MLP neurons of a small language model. Each row is named by its layer, matrix (gate and up: input weights) and neuron, and shows model dimensions 64-191. Each number is 200 + 20 x the weight over its row's rms, rounded and kept within 0 to 999. A neuron's up and down rows have the sign that makes its largest values positive.
Before each neuron's rows, "fires in" lists the words (lower case) most often at its 100 highest values on Wikipedia text that the model never trained on.

fires in: "in"
L7.gate496,188,211,188,213,211,221,216,234,219,184,220,179,187,224,196,212,191,223,185,188,219,179,170,201,228,167,178,214,223,223,200,183,174,209,212,218,200,186,201,209,190,212,194,218,234,164,166,223,173,181,175,165,177,206,190,184,213,247,221,209,184,197,178,199,201,181,197,218,206,196,186,194,200,176,229,214,248,209,183,164,225,179,212,182,180,191,173,223,220,218,162,231,204,215,214,218,234,215,196,220,205,190,166,208,175,199,202,194,184,160,185,159,246,178,244,221,199,174,179,173,236,177,191,201,166,201,175,186
L7.up496,190,183,186,173,206,193,185,218,198,195,218,212,199,227,224,198,225,219,204,211,191,151,224,162,208,193,182,177,197,210,218,233,201,206,198,145,233,191,208,211,192,196,198,174,191,210,176,228,201,183,205,170,207,196,186,166,220,220,231,219,176,192,246,206,196,185,203,187,182,198,211,183,187,211,243,217,146,185,215,201,202,212,173,198,194,209,214,203,233,202,188,221,193,205,193,174,211,193,162,217,187,193,210,192,165,195,207,217,208,182,191,211,215,214,185,193,162,210,219,211,205,217,197,179,181,157,217,175

fires in: "t", "not", "never", "or", "ever", "to"
L2.gate346,223,203,196,186,201,196,237,190,227,208,219,179,175,239,153,167,210,198,209,201,191,201,211,184,196,212,220,177,201,215,234,237,158,201,207,186,223,171,201,217,200,210,216,236,175,211,199,163,210,217,208,215,214,153,196,179,213,186,226,236,210,196,148,231,197,191,186,204,188,214,223,171,209,186,179,198,173,226,190,172,207,204,145,176,232,215,194,216,185,202,182,227,200,231,223,189,191,211,220,215,210,192,189,213,207,188,163,213,198,218,198,191,197,201,237,190,221,214,206,211,147,190,173,171,185,204,174,202
L2.up346,173,205,217,187,214,224,221,213,177,203,234,234,217,213,185,211,222,230,195,214,191,197,176,184,201,212,203,205,215,187,231,212,182,190,174,180,195,225,185,204,178,197,183,205,172,196,201,163,179,223,226,190,214,175,192,238,200,185,190,224,196,212,180,211,211,229,189,244,214,199,235,188,202,205,211,194,207,228,211,193,189,230,171,199,230,170,218,187,156,192,223,210,197,234,215,183,212,202,208,219,217,196,189,178,210,202,185,178,222,179,195,176,204,214,199,208,208,188,168,187,202,171,247,186,165,183,221,192

fires in: "and", "long", "later"
L7.gate763,221,181,201,198,181,214,212,202,192,174,144,209,197,211,216,207,191,202,200,172,187,218,163,215,197,190,220,206,221,225,199,200,177,216,216,228,232,219,188,225,173,192,193,151,215,181,213,187,179,180,220,195,179,194,168,215,212,198,212,151,170,183,182,168,226,210,142,215,196,211,203,188,206,177,216,213,187,207,225,183,197,191,182,182,170,185,203,206,177,206,220,229,227,184,212,224,202,229,187,238,204,178,202,219,202,204,215,198,192,160,188,204,211,181,215,193,208,189,160,213,209,180,211,194,207,220,183,197
L7.up763,202,225,242,231,201,187,199,204,203,197,177,226,173,203,208,168,191,177,176,221,208,191,204,203,241,222,216,181,210,221,180,204,197,228,226,187,212,184,187,195,204,199,192,191,168,227,205,201,201,210,176,223,202,205,173,203,179,177,162,197,215,211,180,174,191,203,210,218,188,174,203,200,217,184,169,191,156,166,166,204,173,176,173,195,208,189,256,190,199,198,200,168,226,219,216,194,172,223,205,229,186,219,218,217,188,202,195,183,197,171,188,177,191,210,193,247,200,184,205,215,200,212,216,206,218,194,203,213

fires in: "to", "in", "into"
L7.gate255,221,204,208,225,174,223,220,221,187,175,215,209,182,235,173,197,193,220,171,206,192,201,216,221,212,179,208,245,190,228,208,186,167,208,156,202,226,199,197,225,218,222,223,178,204,202,188,177,195,214,145,229,213,179,219,202,152,211,201,169,171,178,185,193,176,205,199,183,180,189,204,196,226,167,170,183,212,184,199,197,183,243,146,201,172,228,208,182,188,183,207,264,199,191,209,214,197,208,202,203,202,195,173,237,203,159,196,203,198,185,212,164,162,186,198,225,176,240,191,226,192,196,203,200,181,210,226,232
L7.up255,206,186,197,207,205,175,217,232,215,213,232,176,163,190,177,216,204,222,222,185,213,188,174,195,222,164,165,185,208,184,196,188,217,192,183,195,222,203,176,161,208,186,214,250,183,192,210,222,196,213,238,189,195,162,191,164,222,208,190,245,171,197,176,219,194,192,180,209,203,202,226,230,214,200,180,202,177,200,191,212,214,178,179,178,198,204,209,217,202,225,169,241,229,193,189,214,226,210,189,195,204,212,203,154,216,212,183,177,222,184,201,223,213,217,177,207,188,208,170,187,205,184,178,182,172,248,168,172

fires in: "to", "at"
L5.gate760,192,207,180,202,181,213,213,223,203,192,205,155,193,216,200,201,218,187,222,189,205,214,212,192,218,157,206,187,219,223,178,212,211,190,212,173,230,168,215,182,210,182,182,214,166,166,205,215,204,201,175,198,218,196,222,176,223,225,197,205,180,190,165,190,234,204,205,213,155,234,212,199,217,205,196,206,165,181,188,212,236,217,204,195,219,206,173,214,188,235,231,180,240,213,181,220,214,207,213,210,200,215,172,138,167,176,223,188,199,201,238,170,237,214,192,231,170,176,201,226,226,205,173,236,179,179,204,179
L5.up760,178,202,223,176,203,226,250,217,192,195,192,202,181,212,228,192,224,195,210,170,202,195,202,206,186,190,208,234,212,221,197,195,208,172,205,209,164,171,171,195,187,197,216,211,201,223,188,188,198,194,188,204,185,246,196,198,187,230,198,160,198,178,202,183,213,163,196,206,180,199,229,199,176,249,209,220,205,200,221,192,168,197,204,213,139,223,160,165,225,195,215,190,240,198,199,189,210,195,185,189,197,195,223,231,197,207,206,158,216,192,193,184,190,201,159,153,203,173,171,228,233,202,178,215,209,199,250,237

fires in: "on", "in", "august", "december", "september", "at"
L5.gate441,218,198,183,182,184,228,202,229,199,203,189,169,189,152,209,203,227,214,231,209,224,200,198,213,217,220,189,183,226,222,211,209,199,200,228,219,179,212,188,190,212,186,174,188,179,155,180,220,201,209,240,168,221,212,223,194,241,223,208,168,201,185,182,209,185,215,199,214,189,189,240,180,220,218,219,180,217,213,211,212,226,187,178,189,235,211,192,197,214,180,185,222,197,206,233,214,202,158,211,212,201,206,202,178,206,200,188,236,212,245,195,226,231,232,212,159,205,182,207,193,229,164,182,201,187,195,188,174
L5.up441,219,181,224,186,176,214,182,212,198,204,208,197,211,234,230,208,184,184,210,243,201,185,230,202,165,204,175,192,195,224,165,190,200,209,210,197,160,238,219,190,197,221,181,177,229,180,203,200,225,200,187,204,191,197,189,166,210,207,195,186,191,222,198,211,207,223,203,189,180,198,227,181,222,210,214,224,205,223,195,209,221,192,196,234,184,196,198,193,235,171,200,190,155,201,182,198,198,208,183,194,208,189,201,179,177,203,217,184,208,221,172,196,185,205,219,197,214,184,215,195,181,186,200,211,208,222,178,203

fires in: "this", "gasly", "gal"
L2.gate932,198,184,181,198,206,195,169,179,182,210,179,192,158,224,210,173,177,197,237,211,199,216,176,241,197,199,195,221,208,213,223,213,176,215,202,185,220,198,157,192,208,211,203,195,196,184,181,169,187,214,208,233,218,204,181,181,193,151,245,205,215,200,210,219,178,209,189,230,220,204,186,221,183,241,203,171,203,197,195,199,203,200,228,184,166,184,207,196,201,225,214,166,211,240,214,193,167,233,208,210,166,192,191,224,206,211,221,190,188,234,175,197,182,224,216,179,224,220,227,215,168,205,198,190,194,203,206,213
L2.up932,175,213,156,231,153,152,190,194,228,183,208,198,190,183,159,204,207,196,185,179,177,206,206,186,207,206,205,221,214,204,230,192,209,222,174,166,200,209,202,176,244,173,224,172,232,194,199,193,188,228,185,168,222,177,195,185,233,229,156,219,185,233,203,198,233,247,213,188,175,184,179,207,181,216,188,192,206,208,212,199,158,201,178,170,188,168,206,198,209,204,185,185,205,223,202,175,189,229,180,209,218,219,211,203,176,205,190,179,178,206,208,222,203,186,197,193,178,210,205,222,182,180,199,196,174,241,186,170

fires in: "of", "on", "scarborough", "scarritt", "doyle"
L2.gate364,221,213,220,181,187,212,230,200,220,184,225,191,206,187,180,228,193,207,219,196,212,204,229,179,186,186,185,205,206,202,183,199,198,205,205,211,258,191,222,209,242,227,183,213,153,206,167,198,170,212,193,188,215,189,195,213,205,228,246,206,197,168,215,234,230,199,194,218,207,193,220,187,186,193,200,171,203,221,182,208,206,212,191,190,230,179,167,212,195,203,170,179,195,189,193,211,181,181,213,199,203,202,194,183,209,197,194,200,204,183,195,200,238,197,150,219,238,188,173,184,185,188,191,212,198,194,224,188
L2.up364,177,166,189,230,192,186,214,189,211,201,204,161,213,169,233,210,184,196,204,213,170,184,172,208,160,196,223,202,190,207,210,211,241,215,204,201,228,193,195,220,208,200,181,174,205,180,213,195,203,209,214,187,229,184,221,211,227,175,229,240,189,162,205,227,189,225,185,194,221,196,186,180,236,186,193,194,194,230,170,202,175,224,206,181,202,222,165,204,203,201,160,166,214,163,219,229,186,210,186,198,174,230,190,199,195,217,191,203,185,220,238,248,203,217,180,196,215,225,208,176,198,175,176,165,180,194,187,193

fires in: "as", "in", "for", "among"
L5.gate616,195,222,208,155,201,177,261,216,218,174,172,188,195,209,204,189,196,194,209,198,197,211,165,203,234,157,185,178,216,215,197,175,206,201,229,216,201,203,210,217,232,202,200,180,187,200,175,193,188,211,201,220,250,178,188,209,218,213,181,197,203,190,193,204,211,193,169,193,217,219,182,222,205,192,183,189,201,196,202,224,200,204,159,213,185,241,194,206,200,189,216,192,165,221,226,203,185,211,169,226,194,231,213,206,200,230,218,190,193,161,201,209,209,184,232,191,222,201,207,184,249,205,223,217,192,214,206,188
L5.up616,232,213,186,188,204,221,221,188,185,193,199,161,195,219,224,205,182,222,214,195,207,222,228,162,211,175,189,215,232,213,214,195,205,184,188,235,167,196,172,168,217,223,210,208,188,183,173,191,178,185,208,219,192,241,160,190,206,216,187,171,163,177,192,185,211,169,184,216,199,217,204,187,223,194,232,210,210,221,190,241,167,197,199,197,190,226,231,195,179,215,222,218,201,224,190,209,202,198,174,212,208,166,215,179,232,195,212,158,231,187,231,233,197,205,191,214,170,211,220,184,225,215,182,220,186,189,234,214

fires in: "the", "ofakim", "invariant", "of"
L2.gate148,225,197,182,200,193,213,242,169,205,181,162,220,237,206,176,216,187,191,190,205,158,195,213,171,206,194,197,224,169,218,207,232,174,221,219,226,203,184,180,202,199,212,195,199,196,196,180,199,220,225,169,215,226,185,176,200,203,229,201,185,187,177,197,184,182,178,164,209,204,229,167,171,206,237,211,185,190,180,189,208,228,205,203,191,220,207,181,189,187,155,201,194,188,216,225,238,173,182,206,218,217,203,174,214,231,220,204,199,205,214,225,190,228,168,200,201,174,220,183,212,180,226,205,207,191,212,201,203
L2.up148,195,188,204,198,170,174,220,161,209,194,215,183,210,180,182,242,211,182,198,195,179,240,187,197,212,185,190,202,189,196,207,222,198,226,204,205,144,188,194,215,198,224,175,230,197,176,205,209,249,187,193,220,161,189,192,236,180,193,187,208,228,169,185,151,218,197,184,220,233,196,203,208,220,195,185,213,194,250,236,232,176,191,186,205,210,193,197,221,205,179,192,189,216,227,195,231,199,203,188,194,224,195,217,206,211,238,178,181,208,210,213,221,178,184,212,214,177,202,176,229,186,180,198,205,203,203,185,194

fires in: "9", "8", "2", "7"
L7.gate484,203,189,205,202,200,203,223,245,215,202,211,175,213,196,227,194,215,185,242,225,215,219,199,208,192,211,208,185,188,218,188,197,242,204,205,194,209,161,219,208,185,231,231,188,188,190,186,202,191,242,225,192,205,238,205,201,188,200,186,188,217,227,193,222,181,196,198,228,183,201,221,182,189,211,201,172,202,207,180,230,202,228,191,204,225,203,204,202,206,215,199,177,168,213,197,190,163,183,249,224,190,239,218,196,206,211,193,199,239,193,157,187,202,176,218,203,219,192,214,222,212,217,201,219,166,228,195,221
L7.up484,190,226,193,197,209,194,153,223,179,202,183,175,225,208,215,198,175,165,194,231,214,220,174,219,204,186,195,213,197,201,228,205,217,211,227,214,177,222,203,186,199,201,180,201,192,201,161,219,210,203,250,146,170,211,188,223,227,199,194,219,224,213,179,222,200,185,193,202,193,189,155,192,185,188,218,202,205,186,186,218,237,222,214,208,195,184,206,209,169,187,216,204,194,182,187,208,227,193,221,215,190,201,192,197,223,192,193,199,210,210,219,212,188,189,215,189,195,201,202,205,188,179,208,197,176,200,259,215

fires in: "world", "chief", "wsop", "ministry", "year"
L2.gate91,173,200,162,179,199,188,203,190,214,188,220,196,191,201,189,189,245,233,173,245,189,184,170,191,218,202,210,209,168,197,187,177,185,212,198,212,222,207,213,214,208,259,216,181,193,196,185,217,178,210,213,200,176,215,211,188,197,216,216,186,185,199,206,184,192,206,190,189,226,220,194,201,185,174,215,224,227,215,189,246,219,206,206,197,199,204,182,188,204,245,191,220,230,214,205,182,218,235,235,218,203,201,208,219,238,226,189,175,206,186,180,160,204,180,223,195,184,209,182,235,197,161,186,174,179,231,203,167
L2.up91,186,236,200,207,201,174,192,200,213,204,240,214,180,198,198,177,211,220,207,161,171,188,179,203,192,221,215,197,153,227,198,177,167,196,238,230,198,166,186,229,218,214,222,191,165,206,212,221,209,191,235,222,204,219,170,164,186,168,226,214,212,166,188,223,199,200,225,207,197,196,197,196,205,162,191,203,197,227,197,190,197,242,217,208,178,243,205,206,207,206,189,191,211,193,194,199,232,226,184,210,203,196,214,188,206,164,189,190,196,181,189,188,228,192,223,198,227,162,185,205,229,186,193,198,183,226,206,205

fires in: "with", "for", "and", "make"
L5.gate630,212,163,177,187,196,179,225,178,224,173,195,212,173,218,183,200,235,202,152,198,190,203,174,178,217,242,182,193,196,205,195,211,156,177,214,170,223,199,202,186,190,202,197,200,215,185,199,222,224,202,206,206,150,214,186,218,152,216,163,214,183,219,206,215,177,208,205,148,190,214,218,202,186,199,220,230,209,200,211,256,181,217,214,210,169,208,162,201,198,198,212,201,240,186,221,205,210,175,188,227,204,230,190,177,184,198,212,238,175,205,167,224,189,182,211,190,173,180,156,212,194,171,209,214,197,214,194,187
L5.up630,169,172,205,228,227,208,200,166,167,223,217,178,197,187,214,177,212,211,204,204,142,179,181,188,205,209,222,218,216,206,209,198,214,171,248,207,221,209,190,185,213,198,212,170,207,210,214,206,223,207,205,163,177,196,208,241,195,173,183,185,207,214,206,165,213,185,240,204,220,215,190,204,206,184,207,188,209,189,172,197,219,203,213,214,207,196,210,186,173,197,214,158,217,238,193,174,210,223,232,204,195,206,195,199,183,179,195,210,199,230,175,224,208,165,189,175,178,251,185,185,188,187,201,200,225,204,203,191

fires in: "of", "that", "you"
L2.gate347,207,184,165,195,205,219,219,194,202,191,184,229,183,213,193,231,183,217,187,184,173,183,213,205,175,184,206,198,183,189,214,205,176,179,179,173,213,197,217,200,221,227,156,239,176,163,185,231,176,217,191,203,206,196,199,209,191,215,215,225,166,174,202,208,214,188,179,204,173,199,205,203,192,179,186,194,204,157,193,184,252,207,205,204,192,212,208,231,204,212,212,260,209,222,187,180,203,254,209,195,176,195,194,195,234,191,191,178,189,213,213,217,206,231,190,156,188,207,172,182,188,196,201,203,185,200,225,197
L2.up347,195,210,199,207,171,160,197,180,212,184,199,188,223,201,207,217,200,223,200,215,143,188,195,181,205,199,212,199,161,176,213,206,228,238,186,230,186,184,199,174,231,226,202,194,214,213,204,205,158,239,207,188,198,203,180,206,229,219,229,227,225,209,225,176,216,236,214,161,228,173,196,193,228,177,203,218,235,210,184,220,190,233,196,194,227,205,217,178,202,183,171,203,227,208,187,221,181,193,206,203,204,200,247,189,210,223,225,213,199,185,202,146,190,223,199,190,207,195,191,203,208,192,205,209,179,188,182,190

fires in: "2001", "2009", "2008", "2000", "2002", "2005"
L5.gate588,166,208,226,157,180,242,206,165,216,169,214,204,209,217,210,201,182,219,176,238,150,209,218,188,185,201,208,190,209,205,196,161,188,202,207,223,176,205,206,221,199,216,169,198,156,204,191,197,199,192,199,246,215,199,172,206,182,206,209,230,184,192,203,169,218,210,185,230,198,213,177,218,214,204,200,201,147,195,213,222,195,199,213,213,164,193,201,176,216,194,212,215,186,229,208,223,147,213,178,226,193,213,168,202,222,243,153,173,174,198,225,174,209,202,146,197,216,210,167,216,231,191,201,192,230,174,208,214
L5.up588,195,223,166,177,211,219,214,219,197,209,204,189,237,174,225,210,163,181,181,213,184,204,200,211,210,247,173,197,165,191,191,192,223,171,211,201,208,217,233,212,209,192,212,201,200,192,168,184,201,200,231,184,221,193,202,232,159,163,207,215,255,196,196,195,169,198,195,215,178,214,181,175,170,227,198,213,219,193,209,198,229,174,206,209,148,208,192,233,205,189,236,176,193,181,195,185,190,192,208,208,210,186,175,197,211,194,192,178,228,197,199,214,184,228,184,188,188,169,190,221,204,162,209,201,186,208,185,206

fires in: "in", "his", "of"
L5.gate318,185,216,170,193,205,200,185,209,232,193,209,196,201,174,227,202,267,195,211,212,176,209,192,207,226,182,185,186,212,219,185,219,202,200,223,175,194,199,201,210,198,210,193,190,187,166,174,203,209,230,198,191,209,183,172,211,194,186,212,212,171,208,231,245,245,202,153,235,222,220,199,204,218,191,196,205,193,193,208,206,180,174,193,206,177,175,203,169,215,177,211,228,159,177,195,199,163,180,202,212,215,198,174,186,173,183,208,202,220,206,195,159,214,198,211,216,209,213,186,246,169,194,192,217,134,221,235,243
L5.up318,195,186,167,165,183,213,190,206,230,195,206,190,201,223,207,207,217,206,187,216,200,186,184,203,239,195,191,210,242,210,192,223,167,211,210,223,174,190,214,220,203,200,186,179,182,244,188,182,242,200,200,194,200,172,192,192,201,213,202,228,179,185,222,206,222,195,206,223,198,198,224,190,229,166,210,211,214,185,202,178,209,180,172,193,143,203,193,201,197,184,197,229,193,236,220,192,216,217,213,201,186,227,223,222,203,178,175,200,190,200,214,178,182,214,179,231,190,189,204,168,209,184,193,239,210,247,186,150

fires in: "first", "most", "last", "final", "more", "highest"
L5.gate921,207,173,182,209,232,181,159,212,214,218,185,169,187,158,226,171,186,232,199,179,209,204,205,189,189,183,225,178,201,183,189,217,199,198,187,176,225,204,216,220,227,226,197,217,228,210,205,178,203,185,209,214,171,179,185,221,220,199,207,187,212,188,192,182,165,186,170,200,192,241,220,203,185,208,181,199,221,199,237,180,216,200,215,208,193,198,173,216,210,222,236,229,232,207,195,176,217,196,223,187,178,213,188,211,220,164,234,163,200,204,210,181,193,207,203,195,189,192,236,191,189,209,162,243,205,207,253,212
L5.up921,203,200,210,199,230,228,206,211,223,195,210,194,179,212,147,189,166,205,193,181,228,213,225,217,187,207,218,214,204,205,174,205,185,197,128,196,202,211,208,231,205,179,208,162,201,183,187,202,222,191,230,204,195,252,210,185,194,190,209,185,213,170,191,204,204,202,194,181,195,178,156,202,204,165,193,202,210,247,238,226,230,184,202,217,181,180,226,235,175,231,184,167,183,213,204,184,207,174,214,202,186,205,190,214,223,160,205,200,231,203,160,208,205,198,213,184,197,156,184,214,199,200,203,204,216,170,220,213

fires in: "the", "these", "this", "their"
L7.gate46,202,172,182,203,218,209,212,199,212,178,189,189,176,202,184,166,204,187,240,170,238,183,228,234,183,191,204,217,194,208,199,188,198,201,193,161,197,224,207,185,167,223,206,223,203,180,195,190,184,187,204,211,214,143,189,187,202,229,242,198,176,227,161,185,188,206,148,162,207,223,189,211,221,198,167,180,201,187,208,206,197,196,195,178,188,184,210,186,205,174,199,224,205,170,183,208,216,171,203,210,212,229,184,235,224,160,193,192,203,195,181,213,204,167,170,165,217,195,184,235,167,212,181,216,207,177,182,206
L7.up46,191,192,202,187,188,200,184,183,181,199,190,189,238,182,155,210,206,185,204,183,171,191,216,204,230,191,185,182,188,199,203,199,175,198,211,209,208,210,191,167,211,212,187,211,207,194,185,206,193,229,183,199,229,208,183,177,196,179,184,187,214,180,166,212,225,192,220,271,191,216,218,235,247,213,199,201,214,184,181,218,181,191,213,159,222,200,218,207,232,179,230,203,215,181,191,179,199,206,201,203,176,197,157,211,231,192,230,191,178,203,210,204,219,239,207,220,198,225,194,260,225,185,191,208,165,217,206,168

fires in: "to", "not", "t"
L5.gate998,196,186,215,207,223,206,194,195,193,209,234,193,182,206,178,192,164,193,186,205,210,161,159,195,205,173,184,188,148,221,185,216,207,189,193,183,217,196,217,204,204,219,202,176,218,148,213,204,178,246,203,166,157,180,208,217,224,193,200,218,192,201,204,203,193,210,214,199,237,184,178,235,156,169,171,164,212,168,202,199,208,184,173,200,195,197,232,183,142,191,206,233,191,250,206,151,191,206,215,217,202,182,191,217,165,187,163,205,206,198,174,167,226,222,206,176,206,182,224,236,213,158,179,214,164,213,170,192
L5.up998,202,194,201,219,230,231,203,212,183,197,186,183,194,209,221,221,223,200,216,215,193,231,199,188,164,207,200,212,212,217,217,204,247,202,170,199,200,233,180,214,179,179,209,177,186,221,200,159,202,186,206,204,188,186,215,192,194,166,211,201,192,180,207,203,249,204,212,184,195,235,226,220,172,178,184,220,195,150,234,211,201,220,203,173,231,233,218,198,208,175,195,173,207,185,237,188,192,199,178,228,194,182,157,226,226,172,188,189,213,207,199,207,230,205,169,225,180,185,216,178,175,192,146,211,208,172,176,200

fires in: "the", "to", "doctrine"
L2.gate583,172,188,207,203,225,173,173,223,194,192,206,194,192,211,212,223,199,211,193,229,190,200,199,193,204,210,187,219,202,186,197,164,181,196,179,201,190,185,210,170,215,229,202,235,205,162,175,194,198,203,169,176,197,221,211,192,212,193,200,201,184,167,181,204,204,202,232,181,213,214,179,210,214,221,172,214,203,197,219,242,208,189,221,183,206,189,195,191,213,212,197,166,236,192,218,223,178,192,206,189,182,211,215,202,197,199,230,195,211,235,176,194,208,214,182,200,198,224,172,214,181,173,189,195,182,195,163,144
L2.up583,176,184,186,205,184,177,232,184,204,222,232,206,228,188,206,174,186,232,179,200,171,206,190,232,177,193,202,219,199,188,194,189,213,171,196,177,168,191,220,176,219,203,217,171,188,219,174,217,183,193,206,168,187,179,196,213,170,214,168,202,202,213,191,230,194,228,203,217,183,180,227,223,211,193,191,212,204,212,200,217,160,246,231,207,184,218,204,222,237,199,171,169,161,188,191,204,194,208,204,201,195,190,171,206,190,214,199,178,183,181,227,187,164,211,183,174,207,215,158,209,207,163,179,166,213,186,186,202

fires in: "to", "ll", "t", "told"
L5.gate830,187,188,216,168,241,194,211,209,178,194,188,190,193,228,162,195,225,219,208,199,191,176,193,230,224,181,200,227,185,209,223,219,193,211,165,220,185,198,197,217,245,210,193,218,232,209,196,199,205,197,203,181,206,189,191,191,211,213,200,210,177,172,192,228,200,196,203,204,189,211,187,217,204,200,201,162,219,186,173,193,167,198,209,207,225,191,212,177,191,193,180,195,210,200,196,188,174,149,194,212,209,185,214,193,198,186,210,156,182,202,187,202,195,230,191,197,198,177,206,180,216,207,184,217,170,196,220,199
L5.up830,213,194,167,197,190,190,193,218,221,202,225,171,178,159,207,163,198,173,183,201,191,188,165,190,178,187,181,178,196,187,179,196,224,193,208,183,223,177,244,209,198,233,193,155,228,194,191,203,168,219,228,190,210,170,219,211,223,223,239,203,186,158,226,227,182,167,188,250,210,212,150,218,185,164,189,211,196,224,218,189,190,182,178,202,191,159,203,191,207,182,192,202,187,192,202,208,210,230,221,196,190,188,174,190,240,187,195,220,191,234,227,226,242,181,214,213,215,175,218,203,216,171,217,173,210,203,184,197

fires in: "he", "on", "it", "for", "she", "to"
L7.gate621,214,211,183,183,176,219,233,164,187,185,192,222,216,199,175,229,189,200,199,158,169,228,192,220,199,211,210,190,203,201,179,188,212,233,235,234,229,205,220,151,215,205,203,184,175,208,244,202,185,200,205,218,211,184,184,179,223,244,229,193,201,215,214,182,232,199,218,200,161,190,201,226,205,205,184,225,170,197,208,199,193,183,192,205,193,181,216,168,187,206,207,206,199,208,193,187,187,179,248,207,183,189,191,216,204,229,189,188,210,186,168,208,213,208,195,172,171,183,143,225,213,207,191,224,230,201,180,199
L7.up621,184,216,147,210,214,229,213,199,208,208,205,190,221,176,253,202,218,193,232,216,189,145,238,240,187,153,173,226,197,199,204,200,200,199,179,213,186,216,220,214,159,205,177,212,170,192,232,216,220,195,190,201,205,205,202,189,222,192,213,185,160,193,216,157,265,202,176,208,191,189,217,233,196,197,202,195,224,180,211,197,195,192,169,179,184,197,189,208,168,235,185,205,215,203,209,217,197,195,159,209,211,205,173,184,189,187,198,202,222,218,166,148,187,244,202,190,207,195,186,177,207,204,188,237,232,221,224,192

fires in: "of", "years"
L2.gate373,196,222,176,189,180,225,223,171,199,191,184,202,178,180,194,200,186,217,197,214,200,186,195,220,195,184,181,158,171,206,216,206,189,196,196,166,208,222,179,202,218,230,218,177,210,194,180,207,211,202,180,219,216,174,195,174,201,221,251,221,171,187,188,194,169,173,169,206,207,196,175,151,200,182,181,182,195,160,211,198,221,219,174,180,213,198,185,182,185,223,183,202,193,183,241,217,195,178,170,200,207,225,203,175,189,191,179,221,175,193,179,194,220,190,177,159,219,206,207,163,201,196,172,235,185,180,179,209
L2.up373,165,225,190,199,183,187,204,173,189,198,196,195,169,160,173,212,197,232,191,193,189,195,204,220,189,200,169,152,214,151,202,197,164,214,184,182,210,192,207,204,217,191,220,195,226,199,212,188,199,169,224,193,176,155,227,190,197,221,222,199,213,197,192,229,187,198,168,190,215,182,189,190,202,201,188,210,193,207,169,155,185,214,187,196,228,187,200,189,204,192,182,156,192,169,210,200,210,191,167,159,218,203,207,207,226,189,193,221,197,192,197,182,189,208,192,170,158,181,227,163,204,201,177,239,228,211,187,207

fires in: "the", "its", "s", "and", "has"
L7.gate719,238,179,199,201,212,201,212,199,200,159,201,219,203,197,152,215,220,197,210,207,157,202,199,184,207,198,213,228,178,213,176,217,204,214,183,175,208,202,183,186,187,188,176,186,214,218,201,199,156,201,227,183,217,171,193,218,155,221,189,209,214,206,190,199,171,192,221,204,190,226,180,182,197,172,199,176,173,204,236,192,201,224,199,196,173,162,193,212,207,219,198,231,245,217,224,179,205,177,215,227,226,181,215,221,184,185,178,177,205,203,206,181,155,204,182,215,191,198,163,205,185,163,172,191,173,211,208,193
L7.up719,272,217,204,180,214,198,226,202,172,193,228,183,186,197,218,189,178,207,200,213,234,183,176,190,231,187,195,191,202,213,252,218,215,182,217,190,228,216,174,203,182,195,185,215,190,202,184,182,198,207,177,153,209,176,195,226,211,187,213,211,186,184,215,185,176,202,212,198,252,214,217,191,207,210,182,212,157,177,228,217,236,167,185,192,184,171,225,250,195,190,212,197,217,209,202,209,213,170,212,203,185,191,199,214,207,174,189,209,195,216,209,171,182,207,222,221,171,155,152,191,183,194,170,171,172,208,191,201

fires in: "for", "of"
L5.gate812,231,204,194,207,186,190,221,170,196,206,232,170,215,234,197,200,201,209,154,208,166,216,198,224,201,228,204,184,204,216,165,202,199,211,229,198,185,209,209,228,198,211,201,209,184,231,229,195,208,235,202,184,207,194,175,142,202,206,182,185,199,214,173,191,207,201,202,201,177,194,197,216,211,172,219,203,208,210,182,188,212,216,210,207,220,205,199,200,191,188,214,176,197,220,217,239,181,168,179,218,196,217,185,192,207,230,181,202,201,230,195,225,217,215,199,193,221,239,198,192,208,203,212,212,181,205,161,198
L5.up812,235,219,183,204,227,161,211,180,176,176,193,184,213,170,229,210,202,227,183,206,146,177,195,207,189,229,229,211,187,196,198,186,187,212,173,244,181,182,180,162,202,188,166,200,196,190,197,213,187,188,188,181,177,246,166,176,182,199,206,212,245,215,211,190,205,195,201,189,203,196,214,190,237,222,204,201,215,217,223,165,212,196,186,196,223,213,194,212,180,203,172,152,208,204,217,222,214,209,197,203,190,234,219,192,246,225,169,213,202,217,194,190,194,232,229,193,164,191,180,180,248,201,213,232,190,224,206,204